config.toml
n_layer = 9
d_model = 512
n_head = 8
n_kv_head = 8
head_dim = 64
d_mlp = 1344
vocab_size = 16384
activation = "swiglu"
norm = "rmsnorm"
norm_place = "pre"
norm_eps = 1e-05
positions = "rope"
rope_base = 10000.0
rope_fraction = 1.0
qk_norm = false
attn_scale = 0.125
bias = "none"
tie_embeddings = false
parallel_block = false
init = "orth"
init_std_qkv = 0.0331
init_std_o = 0.0331
init_std_up = 0.0331
init_std_down = 0.0204
optimizer = "muon_variant"
lr = 0.00833
lr_mult_o = 3.0
lr_mult_up = 1.29
beta1 = 0.93
lr_head = 0.00804
grad_clip = 1.0
warmup_steps = 200
schedule = "wsd"
decay_fraction = 0.936
decay_shape = "linear"
final_lr_fraction = 0.1
batch_tokens = 131072
seq_len = 1024
doc_mask = false
train_tokens = 1246000000
steps = 9507
dataset = "wikipedia_en"
MLP neurons of a small language model. Each row is named by its layer, matrix (gate and up: input weights) and neuron, and shows model dimensions 192-319. Each number is 500 + 50 x the weight over its row's rms, rounded and kept within 0 to 999. Numbers have three digits each. A neuron's up and down rows have the sign that makes its largest values positive.
After each neuron's rows, "fires after" lists the tokens most often just before its 100 highest values on Wikipedia text that the model never trained on.

L3.gate681:538458535468456461486509420620528495535542529557514568536535509482594463537553500529446459446483475528529375494504561541469502427497644481512437453492463465517528510514446508492378521530491428458470520499555470477526502439559468471509473609539446582432503442513568512527518544494472396546467577521460512432576473479507388446511459470566488485450521548496432502551448410508476482477518
L3.up681:479541472501501541512480533611447526498535608507424540516392504490522405507511476487496536545546585491503407482481484523478503554545455563491530534493456492458475431523485400456445395519469540462473534521569448492390516421560477477572480506431463453414422515479498596483475403546533488504486449507426561477414479470444483483477451537402421471505478539492416568433517557554528527566491
fires after: "0", "1", "8", "5", "7", "4"

L3.gate125:529521527454564458508518527456537469566574553494475549512465411419467497489516400489400539534463566470553501463622490516516483529440402521507506426567529496466635414503491458480522566421493507587490473451528473478471504614449447487428504509535484469447474554579485481502518528572515516494485573425535560448473556379526529551479521533471476497539535525411567485518508568589411461505529
L3.up125:485531430462477430479480543444523602542494512513576443487620411424536483464571421565413499507534567567508501441610554500610536537550531435553490461509441425525498492519405487503528551470534553454575428454455496406507560520447517388491544569542474558555484648484490472561432513541585564478407444512463458455437524449543442524477541425405447516514507535447491359398499513484500474613394
fires after: "1", "0", ","

L2.gate227:403455447507459489548572525555523605522454466495525513402515484478529550483434466433421519542483423515607429469505568590455473489560501515438434459486502503532478569474480405465547475493492521456469505505531532457546473510439538474507489489560564488447459496494498609585517555468505440515525495573544513541458415462471457455496450469492474426475490441519581531540502524438470522448435
L2.up227:462511499412538486486432507550439489497451507386450538456415566572383505559528490540554536529549551528519526476460402540422504557495525603417430431512462477564522435497507503477449504522529430559536520562496463558484486507535471387518513492507494457467522395469496491435517527560496470597570383576434476482522478438443526470509482445491524601527556496466477542450480453428442458527460
fires after: "0", "8", "3", "7", "2", "1"

L2.gate600:457521541543533523493466512576543559449457492513523558492458605519481537569547541508505507531484436535474435555501549522527554570442425531532486548479501542552423483581454514532495501415492453470612527467452570551547536437503488484536583582544570413538521553476568534538544489521537596458433543577488504534422508614483516421461528532493426570515506412617531473600546532533527530453479
L2.up600:449571547381505547489575482580471427504452517585480384455404500451463457556580452386418436499494535496474510591441556486578556519486510462516474606502538562432455584499513574535493528450425484501436494440543490433536514519578479520501516520480433462483578504438464504602472401466474454370490583471459456531488440488482518514492481474517478519529443499446466561424502432561489517493477
fires after: ".", ".\n\n", "\n", "===\n\n", "_", "-"

L2.gate389:491415445492458449513457525517495587382468485414477439477461522524526520546465531534537475466562474513488536511394487589570474435426490559572523500487621510515490499453420455545508465443468490453458506528558488545482541466503562547482530435506429512486514480482558522478513462526549529512566568553506453544447534526393506479488519474516415466481542518585489447544499447529564371542506
L2.up389:515460410538516488510490511511459533409466474390364446526371467429481525516561498550524507425498499480484428541440472517469453529491518523523599461506502441603487522470443543499585480522399560433493441551539520542416513513585560468550512543529477492508593463467582481466516473557483622524536440482516512517501478546445544450559490513514403460491436431501528425504555539530480536423464
fires after: " is", " are", " be", " was", " Z"

L2.gate933:542498487458451593462412550567492536455476541410535471575602454498545553573498471556591529584429545446538552521475525469446476460463482534508535503563430537552495487565549503519471438529538573514525441475616526517571476555499505526526451412513517505495444466474566478508523621470428462502549638538421529521520496558488540527600468554526545472471603524519532510526499468551433438613487
L2.up933:447596551434475449463493515406533481509486422507584465473557448520578445624551548546468495510528524524524530585484554462435480415477517504458412494521449440557532497373513435527486431441562572544446505508495570518527450571534477617593549436571579492417468431421536524502456564539467540507568578423523456489479409484446481429512488493401468540592554495435478445531506523521445488492443
fires after: "9", "8", "6", "0", "1", "2"

L2.gate453:524564374470520504586529489491487491420505467585578467516508494513412483497395485479485415481490460462525642414521388526502574506469416503568528493532599461495579502489478515451586522526551546506547562525474460484496457613536434461553528472436537416476512530422590496486556477501549566511535503399440464461484432629540549483425513471448546509554601493542510488481510437477512547413540
L2.up453:452490528511430456487470508461477555505489468534528533514543460530538447503516571495416532528551463529433494481500505432467457528570422452459569419460478542481425356533458482465357521479580517502387495476505521429426461439531519529504460465579580470510543447466434500624438490586474553448493591539400428478489458495518502491491493535479508490499602496540489516554514524525537532605482
fires after: "9", "0"

L3.gate1000:490477454550540529513401483423547447665490454540587460589424485381545441497482480439453535483463486485513506529560495421470586479504477525529486454474537439461399525439455509449484453460544552452483527541493496533498503444442407504469494602467510404456428380508425405433566506483531556515570449512457592552556464465512565517511442540536501484443549530515466454480618442589521567515520
L3.up1000:409470542493554429510475455603544525503519605535480532388561438470569475495624441499515496475474473558488456454524559552551597582488555521540540506601564470577500473423480507432493524498539466443496437547479480470526518584594551597493452484492462497522534537493515517564463462460544476532484501519531462507495430501575412477605458424545556497497478508570430542511477420550594457479423
fires after: "9", " Ch", " L", " P", "Z"

L2.gate127:610544374479492479507516514487603532572655469460430437529467419544496489603476525515462418405566526501443494586441595557526534572518505519392429558481511468492492540520556465524425489499624478483524479542576441442401417498501491487473548463400430581448475537488529450586494491473465490446455510487472440549468475504463471502518564533482450414456506495510457457540442519575499464486436
L2.up127:565504480507507473489597574483435521627509405525584488548560524459534500603471449566448522532524436454478472415506568490519477506587522523425508493490535459434568520435509432528477527517505464442556484476553423337542512468520507465523527480567443475471503486469556552424565506515469471568464566517560532556505529423458476456550455468438403487417489474471380580546509528557551447539509
fires after: "0", "4", "1", "5", "3", "2"

L3.gate334:431486593470562525464539537531475498513543459495507467554501388513504566484447509538460474468530332485455476491554591473516545524548433530486443556541525455457422400593500604445463479482593528480551521476544481460435518474600435463537421536531496541536423548445480425584540547467401486478535571380524470460478561503510470503545470532484517503435428435489488565510486496388469508546490
L3.up334:448517516445476475500429473501489440460493563436510464515441532494532545450589522464545350525486576538480468508498553507482552458495500534504524627517490536486534458542448540571510489567487491613565494550525542490397447479468493598534453489529488514460448487492474456468497503480551440506480453463538520527623515519517538621466540594437495573550438516456464458513579500514515562504506
fires after: " ", ")", " Turnout", " votes", " Majority", " card"

L2.gate89:500441485456423496497533472475590572463488496389493472536572522477551518531508493435558415564460436451511493486482487533449462503471587530519417503496481507560511527518605444501407466466501509473490574554458501545504559510574470489467576400573476523583492448536463506484595405498473403581523456376471491509497371475488514507550544468577501461559506542550570461516500523566450501555467
L2.up89:560589506473512491490430497470393557513432518483433449500514442456544560492536494544522529456496526498453534545511541574535549474489484582460482515554457519466543577419400521508507536536499507486527404494530472449494447580533476491546601477466509465587500542499572442518466484386498526423446532488541526537445553469581574429530445496522583485454598450536454519630557516506501467433524
fires after: "9", " World", " War"

L3.gate934:428397415460494472470482477409516527529583459453499516434453547439378504520523477478505518547547393479537527476578595372533528528521485491508402437508537472462482484590584536505476494501567540479428563548444451462414495409517518503602570551453558527536518500595478481551515537590583525436447432518527503586598484583530547536561485629419517472533488569560467473549532460494463491537463
L3.up934:456528460499413497493523472502480475551586502510557512456497509506437390385522450464562485559491415421445521561592530444526483364508551535506488460485559449507455459491544532471518467491495540613464501587424418418517465512511560553537520503504463503498492533558549435527544530514559470449514520603529491563562547631488503535572522584425525483508538438544495510551533495421447568519481
fires after: " |", " ", "%", "8", "2", ")"

L3.gate818:463426499392442572456536498546562565492468551450437444433502417540588517602458455547508458477412541458531497509535568522449488524431518546524530519473512546587475477492564516505522469495474493504522528513541385574435582425538448434492447477390486497527426490511442533547511549413591425512493523393453511488521471506505504498439467552440499390498487455504548541506512629395472514532475
L3.up818:553579562525445523478403471542551487508450614540457508415487547519427487480502499534461423461513548470523441561385484470484514571420541588522483470525524421446541486465533576430410480491471446449449469490536469580508490548466557506554498497446550446465578514445513595502420478578490497427543515557444464486501458467502462556616511400454494469420518449493482481585516543425564463507466
fires after: "2", "1", "5", "9", "6", "7"

L3.gate1297:457525559370637516420507504533488493524610556548426479568453533541564517523395556463516626583457483487429551521544507480477568541502542537435427501463496463578547557471502526443465530461463528497561461539512489456490429549489422515444475533479427500569429533576494521541617557528549550450546388528423543482616574435508458544478518549483473471516629509474520470528452546526608547455527
L3.up1297:499467541617465404512583544474496524513409524533546474443487519505410477549442384515536516477587511529476509494534514529541544493491488585508537428503539500509551534527478397474421489360616501521445554553548573503474561586487605522516543410498595501518523492511524474488545614577557534545549422518507572346514451494550375516545530454534392547418445519533485457516526576476543519525524
fires after: "m", "0", " Thor", "or", "9", "y"

L3.gate347:432524458599464589421502462508486473486450529594550476535476540578433411590535502525485458426501519412437507500501460530516484534480548533442464472462500455493519493556513455527511567461536492459447488567441446463594526470538469511528574509557492575513537459561483533547466510534430520579497524364573542532455498463550501434545582451569477485433594496487496476477518460544382484576608
L3.up347:508515543476572586503524483504516484538497508471493543570446507498527534496504529535484470598603520515524336514473410442543539482636475471456483417501466477552476500484468470477529495457511466473444488456458492483531467513410562541488448469547429492410493543453444468486507464509428540522505435429418529509424523518482433574495474536379427550502495432543536509407509528459570346516464
fires after: "1", "0", "3", "2"

L3.gate711:517506474461474593479515514533407558552459506621450489524342560522465433452467507510541476477567491535602464490506524474538544464437572584545455393509492471505477422495482461474448519539441551624522534448517489538571536568549487484502488491531452465513481577433522527398496546505493641470509549555484520534468525590453423446507453565455499514481564535534570474604482514448474459620512
L3.up711:525431510390549495514450538477428498490462523466518540458386499533499512548477518464532523444572544492509535419507525425515504504508511517522438432573588579529539424480551410436544553581529513593502552440521434376450516525507410485568434497584441519611628509529548471560545478585608490476555482593467529412515496512448556542460474462389484388435415545536468554421483507583409564496493
fires after: "\n", "4", ")\n", ";\n", "5", "1"

L3.gate378:504546513553423577552544480525568430555442471525496463584481578520512392338513444549492557474524419507503487364559489547499458510493569497470555478554565527422485500566573516427516449545443428474463492486443418454582551511425412578467541498596473497528486558498463441529425371406476467479492591464456431540543562409495468500503473498450497448558464536390425432479524497471501534596441
L3.up378:567420501471477500516419523470449489581463548523594501472558553481635439423472533548477494502467511461496561502557560441478510562401610446499397506583485559504500500536497473481614475560506546513532564440444534426454417527507480464578553539497502395375503441497502491475568480539541451441571487549476520387550454491578405458491408551406514470496533458515493505483494446612481515511543
fires after: " ", "|", "\n"

L2.gate214:396551472499514578560484460506446491493478543510445587467506545612487437539512512483494532506563497439525492441534454615452564413461505604609501558469605533487523467373541520466455532498460424536575545495416534492477408470549494472484538543527469509466502456517511464553547454525522489564488499472430554457517429456554511498402528437483531502423501482474543516521473380541501544604513
L2.up214:525551562501488545459503481511515440446527479588434469505505487462470555529535563412435559515540532463501451472449501474506440499586430441486462518479481510573430473570408490484510544452456560437475481521481499405452396548458413518467482552540626460431544570544569469466501417503465544524527459503516517450500469492537445494484536494486580478498573535543535496491507535521436632455503
fires after: "9", "0", " Order", " Cross"

L3.gate980:501524472461514531519511443461532535565532500427593589557508464477480480437555507532492528481482473456568469594514466489601585573522478540486441482474499455516538496486480495560523425515566450486442444619541573487519477461437543475446559589413518518486497476506455570571501569418517469539513485517486576543434509455487581547501510415413523511543506483500525534591451532506416456430542
L3.up980:512557342500529524546564496518505482488500500538413465522586476471473477509528601472454519508447527492447486476453456451532498593509456357458540485520449517488489484549455399486535564563490499483462531471586528444549497467435434453520552518492518515503516495480368529544516526506496431511652439468555515478479428413496498498499525483439430518496428514540546385529493601499647495562572
fires after: "0", "6", "1", "4", "2", "3"

L2.gate120:503536470415499525523464507498508490479527446509554487458509497401487489566546484452461579550427476530556457557508518586520480591566552495518390423576622547458508507397535423523434536592513525562489445480434554561476489484407559503492613588621363423540494523502485474616562530492555566530527538515561493482411455584415462478512557474489489458553477508447427517510578513473493536554496
L2.up120:559564436350529504536431462498485550418438410494549515393520461591455524502533510490469548520424477624588412546473501569519523527487534471521496455545582592532432500432463516493487539545419575534478466449490543543365472420454567461572635492561511527425564525529481457490523522487569488493448505502494472521393425451453528462518515423537555477446512524550484530520461451437535515541528
fires after: ","

L2.gate717:500528529471496498574478456447441479455481652470515462408504466445598530511456452503407571555508498574350516511537495521396457505517513494522613443490489518453401489385527462537509514555567409495411519507481571454428520447497447525476524562565468530460548566426534594538520431482525503523566513531462455493425484556527461552475532490428552565544461491560494512551594362534541507442458
L2.up717:482484411504513616488508456498425485455502529508590495554472554491405489564496525511378490511594552609549530498592535456609485498499604541516523544573429420506445553605466514526596456568415559537510577413459520473450441520562499533574488516538384475529563492493515552515575556429456504498530450510531504442499463507441513536490501437577502553478549606438431497447505448546598454428459
fires after: " is", " was", ",", ".", "\n"